Weights of a small GPT-style language model, trained from scratch on English Wikipedia.
Size: width 320, 5 heads of 64.
Architecture: RMSNorm before each block, no biases in attention or MLP, untied embeddings, capped logits.
MLP neurons of a small language model. Each row is named by its layer, matrix (gate and up: input weights; down: output weights) and neuron, and shows model dimensions 96-191. Each number is 128 + 32 x the weight over its row's rms, rounded and kept within 0 to 255. A neuron's up and down rows have the sign that makes its largest values positive.
Before each neuron's rows, "raises" lists the tokens whose logits its output raises most directly, leaving later layers aside; "fires on" lists the tokens most often at its 100 highest values on Wikipedia text that the model never trained on. A number after a token or word is its count.

raises: " they", " their", " were", "het", " its"
fires on: " and" 100
L4.gate443 [156 204 137 109  96 161  73 130  58 176  86 188  93 108 135  97  76  64 176 144 121 102 140 119 110 149 135 142 136 105  56 140 211 179 132 142  98 155 142 154 134 173  55 137 138 102 155 124 151 169  69 100 131 151 141 105 154 150  95  96 106 107 113 112 133  93 144 159 116 106 120 117 116 131 115 125 117 125 194 124 101 181 197 133 127 156  92 165  85 147 130 165  96 206 136 176]
L4.up443 [125 104 168 101 118 103 103 123 137 145 109 162 113  86 103  93 168 133  84 114 149 109  46  79 214 131  73 189 135 150  79 167 186 112 137 132 124 109  56 139 180 165 106 104  60 155 138 115 121 120  89 143 160  83 175 138 101 128  85  56  74 147 123  84  87 147 104 168 109 142  93 120 124 105 103 142 130 156 151 144 136  78 111 116  84  91 158 145  82 131 159 138 112 121  98  74]
L4.down443 [178 119 142 118  98 140  95  95  94  69  79 115 130 208 145 149 107 173  78 104 102 146 132 137 209 135  80 122  84  62 100  82 142 126 142 122 123 170  90  92 125  98 178 143 134 106 108  44 155 175 166 145  72 134 136 137 162 150 154 110 136 120  84  57 183 133  81 131 119 119 115 205 142 117 140 103 114 105 148 125 127 126 124 163  68 128 131 106 147 137 107 119 153 117 147 170]

raises: " result", " part", "ennial", " component", "ess"
fires on: " a" 37, " the" 27, " as" 8, " one" 7, " an" 5
L6.gate213 [186 192 128 119 119 168 159 106 121 178 125 152 161 113 117 128 122 111 157 121 151 205  81 125 123 145  70 129 132 160 145 133 155 155  95  99 135 125  93 139 130 124 133 162 172  96 147  78  51 122 126  73 116  46 123 108 175 153 159 139  96 111 182 176  79  92 146 171  98 162 121  94 162 112 107 129  61 152 112 157 122 126 120 126 139  88 159  96 106 153 107 169  97 109 120  71]
L6.up213 [163 165 136 137  50 127 122 135  82 123 104 151 102 130 135  78 136  72 110 117 144 151 112 110 217  74 126 166 108 160 168 141 140 166 167  80 112 146  83 128 171 185 135 180 106 102 173 154 131 167  64  59 154 163 130  92 153  98 131 129 110 109 143 149  64  89 136 142 138 145 173 151 122 139 150 150 111 182  84 140 110 117  87 121 161 115 122 167 130 178 116 127 168 121  95 131]
L6.down213 [152 156 141 110 150 139 206 136 170  80 124 117 119 142 145 201 123 150 127 156 210 198 130 106 199 159  95  61  98 106 106  99 131  95 135 167 120 140 131 115  82 126 125 113 155  62 108 138 165 120 102 119 181 134  51 129 167 130 107  84 147 116 159 104 123 106  76 144 153 139 118 137 168  85 130 144  74 135 134  99 112 110 131 157  98 102 125 196 139  98 120 121 115  86 126 114]

raises: "rand", "bec", "rett", "ru", "rown"
fires on: "B" 37, " \"B" 17, " (B" 16, "-b" 9, "==B" 6, " (b" 5
L6.gate760 [169 148  61 135 110  87  80 132 146 118 126 138 162 158 156 161 164 149 195 152  90 163 111 125 156  99 137 118 126 123 158 116 130 109 141 172  81 208 103 136 140 180 109  55 109 105 164 123 116 122 123  70  94 121  94 197 111 140 175  71  85  86 178 149 133 109  99 121 119 124  90 122 150 187  52 126  91 128 114 127  99 126 125 152 196 138 171 120 105 148  94 113 127 119 139 168]
L6.up760 [102 113 120 147 108 110 157 178 104 114  96 102 102 146 100 217  77  89 118 130 119 129 140 131 114 144 159 132 151  87 138 138 121 179 114 139 145 153 162  96 124 125 188 185 139  64 135 136 117 146 111 124 121 124  97  91 157 146 172 173 113 112 161 138 135  93  92 127 130 137 137 121 165 156  56 135 140 204 120 135 132 108  40 132 115 134  38 119 165 143 168 149 155 179  97 145]
L6.down760 [170 127  68  61 109  99 100 125 105 124 115 107  76 205 167 125 157 122 176  83 121 129 117 193 122 150 143 181  97 171 108  52 116 134 130  78 116 145  78 109 111  63 116  64 135 140  71 137 164  67 130  75 136 139 154 146 120  98  83 156 140  87 111 102 148  81 111  65 123 120 156 102 113 154  98 105 116 137 164 117 125 121 116 127 114 147 139  86 141 130  81  97 147  93 169 138]

raises: " 17,", " 12,", " 23,", " 10,", " 31,"
fires on: " September" 14, " October" 13, " January" 12, " March" 10, " February" 9, " December" 7
L6.gate810 [124 180 114 155 195  67 120 149 127 149 134 108 154 107 117 187 153 178  99 133 141 145 115 116 176  95 101  45 142 178 104 142 120 114 118 139 168 111 105 162 170 144 144 140  93 122 122 123 205 148 113  87 126 120 117 126  76 134 140 102  98  93 109 212  89 104 115 113 168 125 112 115  94 127  96  88 147 164 112 182 145 127 101 133 133  69 134 126 193 117 146  98 166 118  91 135]
L6.up810 [189 143 148 183  96 141 170 173 122 120  87 114 181 175  99 136 137 173 135 150 188 113 127 167 131 168 102 136 176 147 135 139 117 120 168 143 138 176 104 107 161 134 170 148 180 126 137 113 150  82 124  60 120 165 106 145 116 128 111 155  76 177 128  95 108 126  93 129 140  94 149  76 129  92  80 174 108 168  94 142 158 138 104 168 105  84 191 111 102  88 117  82 130 130 132 228]
L6.down810 [149 144 110 131 143 131 145 140 148 131 115 133 141  70 106 102 103 142  89 126  62  94 183  86 156 121 138 100 168 197 117 119 132  94 149  92 137 144  69 118 174 151 186 135 133 132 183 153 131 128 120  62 111 122 174 159  83 110  94  62  99 165 110 166 190 154 159  87 145 134  85 171 157 109 109 108 145 148 161 192 122 156 117 146 100 110 158 170 173  80 129 156 183 104 167 123]

raises: "ice,", "ice", "ti", "ger", "vo"
fires on: " I" 44, "I" 14, " (I" 10, " \"I" 8, "\n" 4
L6.gate496 [145 126 116 125 157 114 106 168  93 141 105 162 135 112 126 107 146 122  98 149 129 100 129  30 105 128 194 192  84 126 166 112  94 152 147  97 134 179 116 119 107 119  55 128 122  85 169 109 108 103 198 126 132 152  30 171  89 189 154 171  83  52 112 103 159 149 110  98 103 112 160 161 151 115 168 166  95 165 153  83 103 133 112 145 116 178 100 135  89 120  96 182 127 111 101 116]
L6.up496 [164 103 164 150 159 146  78 150 155 120 131 142 156  80 204 121 191 160 136 115  54 129 107  58 157 109  61 129 144 129 102 124 160  69 134 146  86 121 148 167 118 165 112 167  74 133  37 154 168  86 130 159 103  55 127 145 153 157  89 129 134 157 131 121  94 124 157 168 121 122 160  96 169 121 133 166 120  67 145 157 165 160  83 127 161 105 105 125 123 103 134 124 150  88 142  96]
L6.down496 [147  94 139 103 113 169 132 110 117 120 128 154 156 141 157 162 118 133 135 116 135 104 102 127  96 115 175 109 123 148 180 106 167 167 122  69 129 148 140 181 157 161 104  59  75 100 102 195 141 125 111 184 124 169 100 131 139 155  75  89 159 141 132 157 190 149  82 159 173  67 113 157 107 119 133 119  95 145 154 144 112 170 165 109 142  66 141 126 233 135 194 126 102 147 177 117]

raises: "onym", "ific", "ion.", "otic", " possible"
fires on: " and" 20, " or" 15, " of" 14, " to" 13
L4.gate405 [ 72 141 176 188 119 154  96 130 103 179 124  95  78 133 119 123 112 192 124 184 156 110 189 131  59 109 118 131 132 184 137  85 165 160 134  45 205 123 112 152 120 100  66 159 109  80  91  83 164 112 116 158 113  94 181  61 133 153 129  91 136 184 103  85 203  55 123 173 120 162 175 111 113 190 129  85 170 133 151 136  63 131 109 119 175 169 153 110 121 109 120 148  92 124  23 136]
L4.up405 [161 158 167 101 129  92 122 134 100 120 137 155  77 173 134 116 123 139  99  87 125 133  80 132 100 137 113 138 114  67 129 148 132 147 111 124 171 118  95 168 137 161  86  80 108 113  75  81 180 159 116 146 151 207 142 125 129 166 118 173 195 107 134 107 125  67 146 156 125 162 126  70 119 173 169 180  92 169 115 139 115 140 135 119 163 132 127 166  92  60 103 110 160 123 174  92]
L4.down405 [112 133  56 125 135 197 192 108 110 136 139 138 113 138 126  93 110 136 122 127  97 112 175 122 172  67 133  92 114 116 143 151 167  99 195  78 136  89  90 138 163 119 119 165 126 122 114 183 113 140 125 129 187 129 158 149  57  73 139  80  97 118 176 108 174  91 132  99 135 205 181  57 127 186 160 114 124 121 129  85 133 159 106 147 112 124 211 131 124 151 141 144 167 124  77 117]

raises: " etc.", " and", " however,", "ate,", " however"
fires on: "," 35, "s," 12, "ed," 7, ";" 7, "e," 7, ")," 5
L6.gate197 [142 150 109 207 112 146 135 138 142 122 116 139 122 119 134 171 137 162 147  99 116 152  94 112  84 166 154 200  77 156  87 120 149  80 133 107 114 111 139 129 160 159 132  71  94 171 164 121 141 130 162 135 111 170 166 131 189 137 108  89 146  94  96 113 144  96 116 151 132 135 118 148  95  93 121 150  73 136 115  83  74 168 173 166 149  95 125 207 151 145 154  85 115  91  87 120]
L6.up197 [147 136 121 110 120  56 106  62 171 124  84 112 171  74 109 135 129 129 103 179 155 145 108  79  61 120 114 131 153 163 121  86 116 100 159  73 119  96 154 106 153 128 125 146 124 164 172  93 129 131 103 129  95 113  65 113  98  98  84  68 139 152 110  92  79  91 141  98 169 149 108 134 122 156  73  90 151  58 126 125  70  89 118 110 101 103 146 110 160  83 109 100 131 120 161 132]
L6.down197 [125  84  88 159 135 112 101  92 136 131 126 148 121 156 171 182  99 151 127 110 126 124 142 117 127  77 131 100 115 157 196 117 130 157 147 130  85 133 124  93 174 139 163 121 149 151  93 137 136 102 139 108 116 100 141  13  86 131 143 225 177 114  86  80 116 147 142 193 107 162  71  96 137 141  91  82 107 163 112 121  76 175 157 136 192 163 187 134  92 136 108 137 117 139 108 141]

raises: "ations.", "ulate", "ulated", "ken", " their"
fires on: " of" 39, " like" 11, " with" 4
L4.gate610 [ 90 123 153 142 136 148 172 134 130 148  89 146 134 102  88  83 159 128 144 148 143 108 120 152 100  97  98 140 133 161 130 147 131  99 142 177 138 154 148 121  72  93 124 120 109 164 103 140 114 140 146 118  99 120 128  37 149 178 102  66  98 183 119  92 127 147  82 163 181 166 100 162 130 151  60 102 168 196 117 125 144 137 132 122 157 126  99 168 111 130 115 102 152 161 127 156]
L4.up610 [157  92 100 144 172 167 130  93 170 161 139  87 146 108 172 130 144 130 126 139 165 104 107 138 141  96 158 123 198  89  98 136 136 100  99  73 137 124 152 116  99 149 137 130 157 152 149  41 112 132 106 170 114  73 155 157 145  91 135 103 153 125  96 186 211 118 105  97 131 184 108 159 145  94 105 104 132 135 108 134 164 140 132 118 157  75 149 103  88  90 115 128  77 155 121  56]
L4.down610 [162 151 121 176 132 138 123 132 100  51  84 120 111  96  81  89 152 104 191 101 154 109 137  98 122 127 107 125 104 146 121 136 128 103 193  67 157 104 134 133 176  77 170 154 181 137 119 248 139 138 147 140 122 139 123 127 203 132 142  72 136 143 147 105 155 141 156 138 160  87 145 148 117  62 156 118 147 164  88 130 136 163 159 201 111  97 175 162  80 174 125 138 109 115 175 121]

raises: "atory", "omes", "ive", "ights", "idel"
fires on: " |" 44, "am" 11, "ill" 7, "usk" 5
L2.gate522 [135 142 161 108 102 147 194 133 134 159 143  94 116  81 178 167 120 107 190 132 122 146 157 150 153 178 141  59 130 187 189 101 103 102 121 133  77 181 132  98 118 125 120 100 125 147  55 135 152 165 137 128 129 127 177 160  94 139 167 128 159 162 123 180 173 182 134 125 144 125 151  97 163 101 143 148 130 139 197 115  85 163  81 176  69 118  74  78 158 103  78 130 144 119 141  90]
L2.up522 [111 171 102 146  73 160  96 171 112 134 157  93 150 167 163 133 103 137 168 105 157 159 175 142 123 142 101 106 131 159 153  43 108 135  75  99 190  91 103 148 160 108 101 140 112 127  82 120  67 149 141 107 111 174 182 174 113  88 136 146 106 148 171 120 119 187 180 131 180 147 148 122 115  97 139 164 141 118 127 119  78 177 142  90 115 162  92 133 111 140 200 190 130  84 127 102]
L2.down522 [ 81  96  85 141 120  79 150 161 209 132  95 178 150 114 131 151 156 154 119 100 165  81 115 133 166 130  70 121  92 129 103 115  75 116  83 106 100 120 135  67 119 150 113 110 141 184 113 160 130  96 146 145 177 121  89  98 115 133 133  59 144 132 123 138 140 148 121 139  84  87  57 148 166 134  78 100  71 159  83 166  94 123  66  98 116 109 121  95  79  86 119 159 132 111 142 113]

raises: "amed", "ired", "anted", "ove", "alf"
fires on: "H" 14, " Gr" 14, " \"H" 10, " (H" 7, "-H" 7, " M" 7
L6.gate547 [145 123 128 146 113 162 133 171 169 116 111 112  62 153 156  68 143 153 201 196 158 111 131 167 101 142  65 121 174 136 159 160 126 103 130 179 177 157 162 159 108  82 140 136 164 114  73 130 152  98 139 122  80 118 136 131 121 198  58  90 119 135 117 154 177 108 127 140 144 115 130 156 148 156 173  94 157 122 141  85 123 140 127 104  74 145 120 201 131 180 138 139  80 173 146 115]
L6.up547 [103 104 144 135 171 160  47 107 201 153 142 120 152 153 202 153 101 168 113 122 133 178 116 130 174 136 161 131 133 112 145  72 122 121  59 108 116 136 159 115 103 117 147 137 131 115  97  74 158 128 146 136 133 106 146 104  59 131 177 157 151 143 143 130  38 138  96 121 129 133 115  97 108 126  85 159 162 204 118 133  75 131 131 109 138 159 127 106 126  93 116  84 176 110 121  88]
L6.down547 [ 90  92 106 132  77 112 124 144 119 152 118 195 104 168 103 102 141 125 142 138 206 149 126 171 187 114  90  97 102  81 127 144 173 114 164 171 168 113 177  82 114 147  92 123 174 117 132 206  75 178  90  66 131 140 113 106 143  85  89 118  90 105 101 183 162 116  94 118 162 123 115 141 136 116 147 123 123 130 145 151 189  76 176 151  87 171 109 169 165 220 112 142  93  99 153 148]